Weights of a small transformer language model.
Architecture: LayerNorm before each block, learned positions, biases, tied embeddings.
Training: a variant of Muon for these matrices, 738M tokens.
MLP neurons of a small language model. Each row is named by its layer, matrix (up: input weights) and neuron, and shows model dimensions 0-127. Each number is 500 + 40 x the weight over its row's rms, rounded and kept within 0 to 999. Numbers have three digits each.
A block is one neuron, or neurons of one layer that tend to fire together. After each block is what it responds to, as a language model described it from the Wikipedia text at the highest values.

L4.up431:485514500477559546462543479505409551450483472397508571440539564444474499499511489534475469404481569548477530526585445571521500454464459486535510520470554498504533491435494434522538458501560452456483512549508520516486566485535550487534536503483526428493472492495578522525489464460535448521514511520489501511473531559508516563508505519508440531502506543521520455456576505414542530465447
L4.up432:536539493501559462479522496523513449532552513400502549530467475549557513470568453507529484482504549472537489498544476432536438466451527498538464448518507437526489359483503439489498515533458488430521497476493490513549501458517540493505510484520507446473529526474530468526431514490447577477493458464478557444472527443457526505442468457518496458516572580537440430467546531506517463512399
L4.up475:501476477552523423491496475539554464473516511502596467491497499499520536478460569466518487563495435517492530445462468544499558430577495448551518529460519459437523439442552490506543459514455476553451506499509501438531466536461543484519478507508504446462455492459504519492464492555486524481513512401528500520527527575479493483496589471512560534511436583525511469469489496537530470603431
L4.up556:536522509508475451516522536457573465509487537576560512537431500466508407489549574497473456552511497460509522438505535472490445517473503549481456435486532516534516596517544495459488547557573448451444510474491479444548506533483513492488537512502503519508594512507497473424476504573471461492479499507468511485509487516547539545541542491491424463505535459506450508456483504496555496516501
L4.up743:492530495473483456452520552483630516556511521529520491452461541502561480444523502498432558560537549505522496456598483520455519555493446534445460473437425459419485519556524491460504480558577555506455484504508524471557537492496477441477529485485520463490523527572523525446482504494481498475463504419430566471554485460475479518548482482517509474497543534514508392507563488483467526548509
L4.up904:460456468512595484533438499493535485479457475534463513594565535458506469553512462478585477557446376527508465529468549496459419522507459557514564503472513528526468505465521492470448503561529441552538612486560486524560464507506534466495473482495456538493495497515496506536476448446507502508470530494435513473518446509526490436528527481571485451524510487459572521441556528484491500471476
L4.up1000:501557433540535470431528531501489461511445538454541574537490511570575543522581458505530475474442510539493454482549454513485498563475471480523471490486537534458465549503546469478485400567554475401455555517473501474525493463503491528515518468521493445506560464499504497494490502521472488473483495484455499537571489422509574480542489505566473507491556533488551424472558481472447500536443
L4.up1015:487566505526504487474441548482506501567564503503460523462528458508465507602552507500436505484534544527479474436525492471427469525524528526506525496542516458519446532439518492458470442580519431484462454499442540539456473530476527539523451462498439505482462475511481488450481527577468473500476470517514394502502527516436489413488465503571534550429524543533537411438521486532502550413434
Responds to: Fires on the first digit of years and days in birth or event dates, like born 1959 or October 1, and on the article an.

L3.up371:528498510518521544500499430509480543506486448497479507510422453586489479517540564509502477503475467464594494503489502510535511501569526499470466512436513541499489461535479484499413425446465457484522494511495499500484481484467539500511619536472462492530558453541494494491558492478522504531460519512435516516501482470555513520499450467518522567521513478483589394484497534573531468473431
Responds to: Tokens right before an upcoming main verb: infinitive to, modals (would, can, could), and -ly adverbs, e.g. "planned to", "announced that it would", "negatively".

L3.up786:503461512483496484550493448559456563437454481493501522540532477575467485560570485533508515540495540522493457486482435540529556520501472459498557540453533484584478405489527515494496474572489455512498467534502497486483512451458523482549521516486569459494480404483465516536521512505512549447487500502466484486510576499503544466533495483543527414456512583437496453417584523445477521492494
Responds to: The preposition (in, of, near, de) right before a place name, often fused with its first letter: in Nazareth, Count of Vila Flor, region of Warmia.

L9.up101:516516513491534497551537475542530474512392549520498452477510521532502473474533481540468541521494454480429472485493546487540530565497464507537523526522520492490544484503518500459490428492508524478540490432568425519529529458465459488462464542535479482526483540541504478538513497576532478537513489441496529535551513509543553555469476488423485492588544506474489527521580435421439485555529
L9.up332:418492464518450515549516506507611513525453497530435527418477494539488489506513492447539462542540527506480461500523516483471545547514534534458540587483516510439507503521507520482512508531514541519506496526499458461491360515495417471520571565483473476533536483550495545468516487518479430524566513500531497488480517498484448550570500506524543414534546515484463493519587493498442561468456
L9.up338:556476471470450540481529440442550474521461527521529455537553488468560485575512540527488444485494496486483563498511520541470491386476569497527519517513532552571509582615479518502455513500535555470603557512428431480424500534492528561494521456544549479461501430478546555536463521467466474477512525518465413473534596582505443502513578420443575420479512443469490454506528523553446514450488
L9.up343:450497496526550505452529505491420496440588526500460556497590486502464507472515485439456491510449557523462410469555452462511437416493559548528488495455536465507497554491531504490485510538516561463605513446476467574448487477475490512519449474538520461470444503470491530477485468463505492508505467442422538469556459579503474546499586450514526473624433488531459460511519553502456498487493
L9.up388:519514535451424550495604530516608494535486428502528508448506512519447479441549467523458474506438485477503497479481491494496625528501482529494566502424503498512535542512515447441450420529505525476548573481509505528526554450457520502499510476544456508400436515500495493518400433564470472457460484469544475503478568479491473478505506515548535557500467482547471547523539477460489459553561
L9.up399:481514506455493512462507502472530467600508492497441534482471456474465442433469517476501420528498526513650454504510546523519581534620488504547466493475455455542487441513570517470497471565541525519483590583494397566567494503517448437577446405499446477487507533487502502487439521445512529471494525470540517494500511475525554505542522465476539457566497422513514553518480461440455482545506
L9.up704:512566504487459496526549549502496501499534493484452491447525560508557474490531530467531502534549569449505428436551491487419464513467545539521487447518558479532453595484559389445448502521520508525497510544493410545499523496545490500519507546566499454548448529499486503567495421500527433512432526529494447492482546502510460560539552438495456485519475419481459502511572492485408516502475
L9.up794:425488527519451437488578482488529526459510522439478457513530532524521560470481440502493487514499430430441496554524579492572493477556533587498513530462551453467460533506502445464536508548555468460508501457486458513495417489512480515501479472442442486500499510476538576485476484516475448555486509473458496493553530470516491468475517484477513415596529527456437518456541536463483550505480
Responds to: The article "an" (also "as an", "is an", "An") before a vowel-initial word, as in "an ancient", "an escape"; sometimes "(", quote marks, or capital "L"/"An" name starts.

L9.up75:491501457468554474555491466468408462464568519460479524541517531466552423571538476513509512526505471534467583558469538464531497491564540467526571475566443526514459525472543536481496500500518491527493498471554473505443490424561507454544521443470454508453439505524525475518601554483561482510530540473440514491498506483515493518531527459493580452474568571533456494454473444516566479493479
L9.up83:468523469481456502539533525495487530493482440414464541528542413522481584549532540464517549459535462538509504519546564496507474517537524496456552508500497541583497513477533442552528494487515491476455554470524478495538525438508571459484440482505505494512522485537505491447511487533505445504559470561579449596485552526522540454530523545464507476462527443556509505488463499511534464490492
L9.up461:508459462476532474500475543467481462509556543542489532516491487520467498547492407529490389464513516392443479474494524443544490515516503436555526432481467509433553538548580522504460546474453479490482528518450467538482567407575586498493446471515458498533469500538482559513443553430532491504495547524406523529506451504470426521523549459517571550505551508502461523438544563491552500474449
L9.up604:467447483480440534527535457555426484509478514451552481485519503591555434402483524508485446441416501495506490527508516515475473508528540550516480528567510502559445598513470482563543432449524514515547490472520474443460449552482524446488502534537496519535418513572542547466464547532535413500577436528478497469470459542512464494489549476525435446490500514484458480540501512503451480510422
L9.up719:510479444465551469534556511417501507484492460526462496610476487439487549575569417545434560496539514389481540457485538442473452447536518515557513497579505579529467507486611491494529470506481506555557506528536495495448514467563517513461492518510491525456422460522519530554516483420543497493526522481481481498547544444501473517516535547493562489543490538536486498479485480450555512492508
L9.up775:466478558487526542481504519475503417540539493518523554555580472558575497481486479480547496503445413458386540518576431581544537511504425496518563495450510464497437485498515553478494573501479509526542496482504521496550493501499494528527454509488518494506525501494477446501484514469477553524439488556448499469498499470475545536537482507505505462549505540465511523480526502470538475517481
L9.up822:506478570536510488529529499501455423514566528444490542472523524475474421485567476478520487528458452423357489516503486435485527496576527546551516501463471512464547578536524451487513523420549536551509503528508452460478539431492482493449501557471508492533506504497475504526523489539434515528476464522477482513512529469501448460492538522482495485478523579521467491481524519501647432511514
L9.up937:446488480545480573537518528446433486483536433505431494519476521409471452553486460465565533491425512450462562468497508457446389477557479566499494517441444538492537565528439489497494547495520445445486520513604461478462532466485537494486459538533527484516497553525422526523471548530537525448493478560437483496493527437529491539560527490503492451533513517525461496478507544548610505479484
Responds to: Function words and punctuation just before a proper place name, mainly "of" in Battle of, Bishop of, city of, east of, also in, to, colons.

L9.up55:492472426496542511521553461520473488536513461457538471473516509470472406505477444464511504534534478457574449462543485507598513531513489434503469569527538490575417481539559476536421507460559472528536465490479502491475487470448540477538421516494413541540473517468511586546479590558549507489478473516452448456434537538545504459429438456507498488437518556425514529492480446515479508473524
L9.up144:519432464512489592499491441538450494471452553416515539541504519576440512581516511450434478465472425501516562499483450525509563611418570446497526490508549539508462482492489491501436496477513533496514530553478466493470515557530493517528527535460490558545502543522515525469436552518490484523497516517516476522516419516518476453508480533451461578391466413476519557527474481503550549502517
L9.up363:535488482565469524507481498505505520512486531512492534535468467462427515532525582503531501463525471464382495530573495485480478529448528438542589514422560556515596425535519484579469469530597479577572507515482481424454507557511553556483472511479538478481502446552531462452479552446444539530524528489443470538504545460474508472507531446475513517492503564532502441473491514514528526500469
L9.up386:492416472499494572541502495489464502508527508551479518511458418535468473513528483499453489434500463569423456543637580507487489512542524457424425500540558515512491573490567512482470425570497562481546499465459487459513486502528502517529506405486473510578547496481530504486494488454589482496427529472483401525501473479428493428468504464446434477508446488528546476536465477493427430521499
L9.up527:485497443558517497487414475483440469478497463409552510600484486511487466531493453405510516429452461460504456439553526499517459550435483457491585512495514486486562531545460532483492499480529503537564453513496459490412451504468551503533452566448473547644446520513496540463538528496505538511454497462502504489505532488517557450510535523489452593533548474461505506495443488511481509501489
L9.up800:462502464533495470486539427456560509449441480580519501492477520505495490479513481498494461473488530517440478541440486539552520539505525433508547414488511439488490524485549509469455556452513547555490463509495423574580435505507524502428444426454461519487513535515493520471524534506556495415524530485467482448484515571395525472481462533494497494441497498496487435494498477566459546473482
L9.up895:489549512580436510515516437474527531579490465364521516447488469453541417490518458473587528466455476510502486506514496570485502528526483477481535539555449493514552545507491469535481599491516455521521470511565478491496441524445534525563492525505515500612572476495533506450431537472518487483528497489552531489505544500431470487453519483466545501495541490491518500522489424517516504468511
L9.up985:523544478540478517480510513506529504522500441502473537443490504494529506523480549478537442441586541525521482422537469513519463568486539457505534463512515493535518521509465482402479531472543532475480451429478464508464483447539491501540547565571543534502503532533448496523506593427536487463472463518512471510546473440539557483512457576467456554570473599437526408509521439500560490520500
Responds to: Fires on modal or infinitive markers just before a verb (will, would, can, 'll, to, unable to), and on a capital W starting a title or list item.

L3.up439:468474518513489484494522486535491469491482473514495501465553498508573460498581447446433488488538478527512467472512511498539483422536457554435476527411440526490479517421526530478526482551641523482468531471539446527492507515489506455525489467538521483490568563466509540421415505477483494514518519525479505481544463545398500536501502562481529491507418485515508471483566463479507468474463
Responds to: Mostly "an" or "a" right after a preposition or verb, as in "during an", "taking an", "added an"; also suffix pieces completing words, like reconc-ile, renew-able, Instrument-al.

L3.up605:478481481531519532558505521503524574548512518463481451444384488518514514549512487471476447493463480432477472491567481497511553489532520451491532545448555498553557451474493424475479503490545542521557478432383472553479539520500458505457464511447419568521472390484507501497487586544501555459490538490437509542432493495511522553493464476472521551467551535464466497519528516429549570553443
Responds to: Short word-opening or mid-word fragments of words split into pieces, mostly foreign names but also common words, e.g. H(untly), gr(ammar), w(elfare), Men-uh-(in).

L3.up184:491505521525515556469450535522488529456444517495564526551464520488478498398500521524469511523459490530532486448481506545521501564536538498424471478549541504545441478555523469575486472481555561475506526579516508478488543476605463504466521493486508506531464510574517450507546515531555469553511468492391468498452478515535571442500413541534481547444524525486539526517487478513468456448447
Responds to: Final piece of a transitive verb, or the word to, just before its object, such as expl-ores the, conf-irm this, evacu-ate Poland.

L9.up86:474506498448518525554544478501549444491489493503495504398483482498578485506549465533559434490517454549548504521536502449409517461510532528513446499453493470546473544430499481450551435549482498491526553487520562519548530512460558532493538522530455534540482445503544530527441487435548544436475492508459479451433502487548527531498484480490520502483514496480425501490487542481511538550510
L9.up185:448497539479542528553429499488521447531422511560477573564516528524494514410510501503510577503471493507526576467519474466512510497532579524478462557478493525466511497442465614508471556522510489478439493514549519544510552466450585581468475566480524525507519429544494575465474458534483522472546500568498453397477522584479440566525469483473549496574489464489472483469493499495508426482606
L9.up408:488448505536526422504483490518509501512533540477455509448464470543487499520598535497482466405429510513452462563582484551548438515492543560538505545498561533555434536473426546463494494433515509492522441475544524506511557558478510529488505520502478520546485625511483480515516516582525498492560601484477493537510499558477446494485443467484559500567519475528428475468527467506554511473502
L9.up468:547462538537478432509487539524536476501385485530471538498481444420514480490497482474480442517505537498516555479502487436554391520491507494528508441515542455519514514442529430476532523516455567468498515506525489492497476447468519496536471520518492512570486443485462488486507490510502428487533478450509598441552528439558466591417470516426515545470532468555465472452448448514509531465498
L9.up523:488393506449553515538503486556501465429557527494437508592490476533525447480500537496493432476492507532474585508531507507567445565466489534533496468544501553494437466463521539505523514559513485465583600533517497518419497481534514526446512463421481483482512500473528485515506495507481530517460578512458472505441566416462497462523487561488511507474464564502498513497487582450490462538542
L9.up602:513479500480468554525473534515504509479559497477439537495461470558598549523544482459439426496480527414498548505522459503505468512551446538455558534510467500547499509458470454407470450498489513531483513530554477530564501560494486509527541583453518500572557480488543512537469536570489530517518534518401500450490541528481456495499458464501507470488501539516521596551533545485422437445612
L9.up606:505534563524529492505463575498454514517459501449503477569443444500441466527500443464546370426510500463423516425504460442490477570485496501510502545488459564514475441501516481461503606427456488523438512515526551510481476528445551544527544556479480551555508542466465525395475459437533455472509576467498547548562496511451476451479520463472528501463531547500521478480515520497505595485480
L9.up879:453501493491542516591448519480467465490401566566467533490550536503473467469573490445535412557446483498491482506461516552520471442542486484524476566459492448491579533546468493494517502451528485526502510506520415505512518540516512493497549554510497478499466496524562518464494446570458538530567489455464477476500509454560473499519484470560464516512500472576440505451533500487448550507503
Responds to: A bare H (less often h, M, m) split off as the first piece of a name or word, mostly after "of", commas, dashes or table pipes, e.g. Houston, Hanau, Huntly.

L4.up56:501495476483525565543491458552563483420551473554523497492483495535489520475442522573509528458448468499456534517483474486503418498558466480503547580525477459560522480541505523459505483502522530490518459508529508541542465540469497368560486492556512470532534499502571540446571484492511500517470492553527534504514541557529455555490460461568496494463526499579513548453484470483520576434523
L4.up125:528506527533526535436485447510544551517464439434501501525464518433504437487525521496539485475449464466456528492483495507544466506530541471493536467424437495493500437558465469525492467493514485515503440470496462507513455528519514580572470531511498511597500427538487520502520527537460561508411498475489511493534557486514494534487550489518530505453439490467586505469565455488513533498528
L4.up200:503465595494471459406532457500507499518476448489553436512546514471525504536465503545515462447500470375498495483485586499494472531470488441511562584484442614535544532508523543458482499515569493486446465511449502494541547536480461530470447502461509460506550572443525536573495458464519563494486502485503548591495538536516471479466476501467490540562442508423499512443441472572564483592537
L4.up221:535506522585527526501454478505475562526380471515571544512479477557490530572514499534454467412540472500483494504494490490460505520528509454526522538522561508525494552476497501510540544514507492484591467523544498431544526498518477508476475507503465571496466509453487447557528469537510482411463415643483433484460466444496464518467546486464430502564531517442493519505542484466447491481471
L4.up324:461505547450451496458481477562525484477505496535519514624557496556485492447494529513473475422531496454445500545448445537519456486519539437532549455479603519495596412561494477519518478510540499496588502517421498525477515472487494543532591520417453483468457439518507484445503554505494541488504522524489496463470511550509497445571482554531463566500484479468538450484524450565551526481556
L4.up712:525532499570470457482516486449566561461491503471555535512569441469471492576480537484486565488501453512483496431445529522460470518464556464493514524510515507491531547497499453497506512414593538459485527501486482517441495616520514486516516505523449533489508551477479505468482469461537497498518447502465475523511513458473504559506497541507487534456483507533556451348451517474488465543514
L4.up875:545475479590520501532546476502489563499509514531527518471531482439468485496457488469487523517438575531436498495491542489492515398496542494505471530518502520498479535516471510524498518517567430436472572511483591527463422500487470525488568500504455448526450504467518441560537531462453548518465486525543545498540430497450522502468512488452502576526520581547500513516453426577496516537524
L4.up942:481448507483412444505513506554503540484489556489508505499531416508520460564485429467488460492451447423496560572570450493411567488526567487451536522485515457538515525516497459468600504455506459498440542490456456420516535495528532526502481499480544509482523514506440377488506588503463557494487497437483526437493500467482487526450529470536469426492483470499558507485558450523487530537513
Responds to: Fires on "to" and modals (would, can, able to, had to) right before a bare verb, as in allowing species to reach, used to constrict, able to judge.

L9.up37:585522553500474483451506482468534471496471504440514546522450470454479482500435495552495504477540537459560415530478471430553526475513510509475417519553547551539486458497545502510574452433427520461540520541482506454460529552489500450511490510532518490568446479546526380523501514464515485510559469504502496435586487489473476498480485556535444445450511513450447408492443430524549490478510
L9.up89:431417519546461579474475474447476468432425541493466487558531495568499491501493445470501493469532500456496557470472563513522473481486478587497434592503499534543451449555512439479520432523557501518504522542591511483440470524480482546465523461497532446522519437495484546600518538507465496433464447529389487510508537502566462598509555506524498439569475491474468545513432477478600500556509
L9.up181:549463486543529531489512501480511480471446410461497524471528507521480569524503468527490392543509521515482507471572505550509447516483556566476417442502423522478468584536537477554475460520506534526503441525457583457476530501501483439434469505523544525535436501494522447473505526516516422499570482487489443550477485452503456490509477559552543543551494532493565448492526518502523483515559
L9.up249:525439471459442500506521525480483501456506462471413493458491559453549510478533549465514503508498520491432427468563528496503514489456572558548545502536505509524446546462467515572549496493501539517448465481550478438498510555483471532555535553471494499443505462481528501465468571461481567535490528529449509480405595570486566494460491496470473513518488488465463478482401479455584528593501
L9.up670:465468520542471541532516489526432476487501515455454516549477482508463512527467465528517488445599563449537546511431509452472468521455487523404496540483467562535404571537503469503449499465489503464515471555536403456543412498510470520517502512536448521534461479588485507465537592490563528540501525549505532559524423453563525470514487403513505479463533485482504440504522522521557493496497
L9.up725:529466477472493543493458494527514492538492507479511510531491571428487473567457501529494480536500551390458540522554453492547440454479543500470446530473503564450545553495513432448454433559501484530519488527500477533482486495539486593500484484494509522495511515503517597460491525489463579521488561514502567521510465499546551568446507578488515459505476483499572507510515475553528475467549
L9.up743:511505509445519555458469512500459505458495459460478492519440502496436432530501531515487516487445548479506527559466483523511516487498581513491538513557446501453463502533520484527440514465528489406513541524547484460533453540511536495497579456594433478574533457570532497507522547557490498575526586568464411536499523524438532439544473479446494488428461528466487457440426456471538474499434
L9.up758:568544477429464577480490491528500571440471533537527546445502523511419505506523577495509485533483582445498412508468507542505472471477467536467463532517480528458456496439486514482490419512566532536480465543546540494544497575477581513540577489537456528584528495575464503581479529496495494508492433528461445580535519481512483399505504461439504524512476492465533468494498526552475474542470
Responds to: Words directly before an upcoming proper name or title, such as "named", "as", "lost to", "called", "with", "renamed", often in cast lists and match results.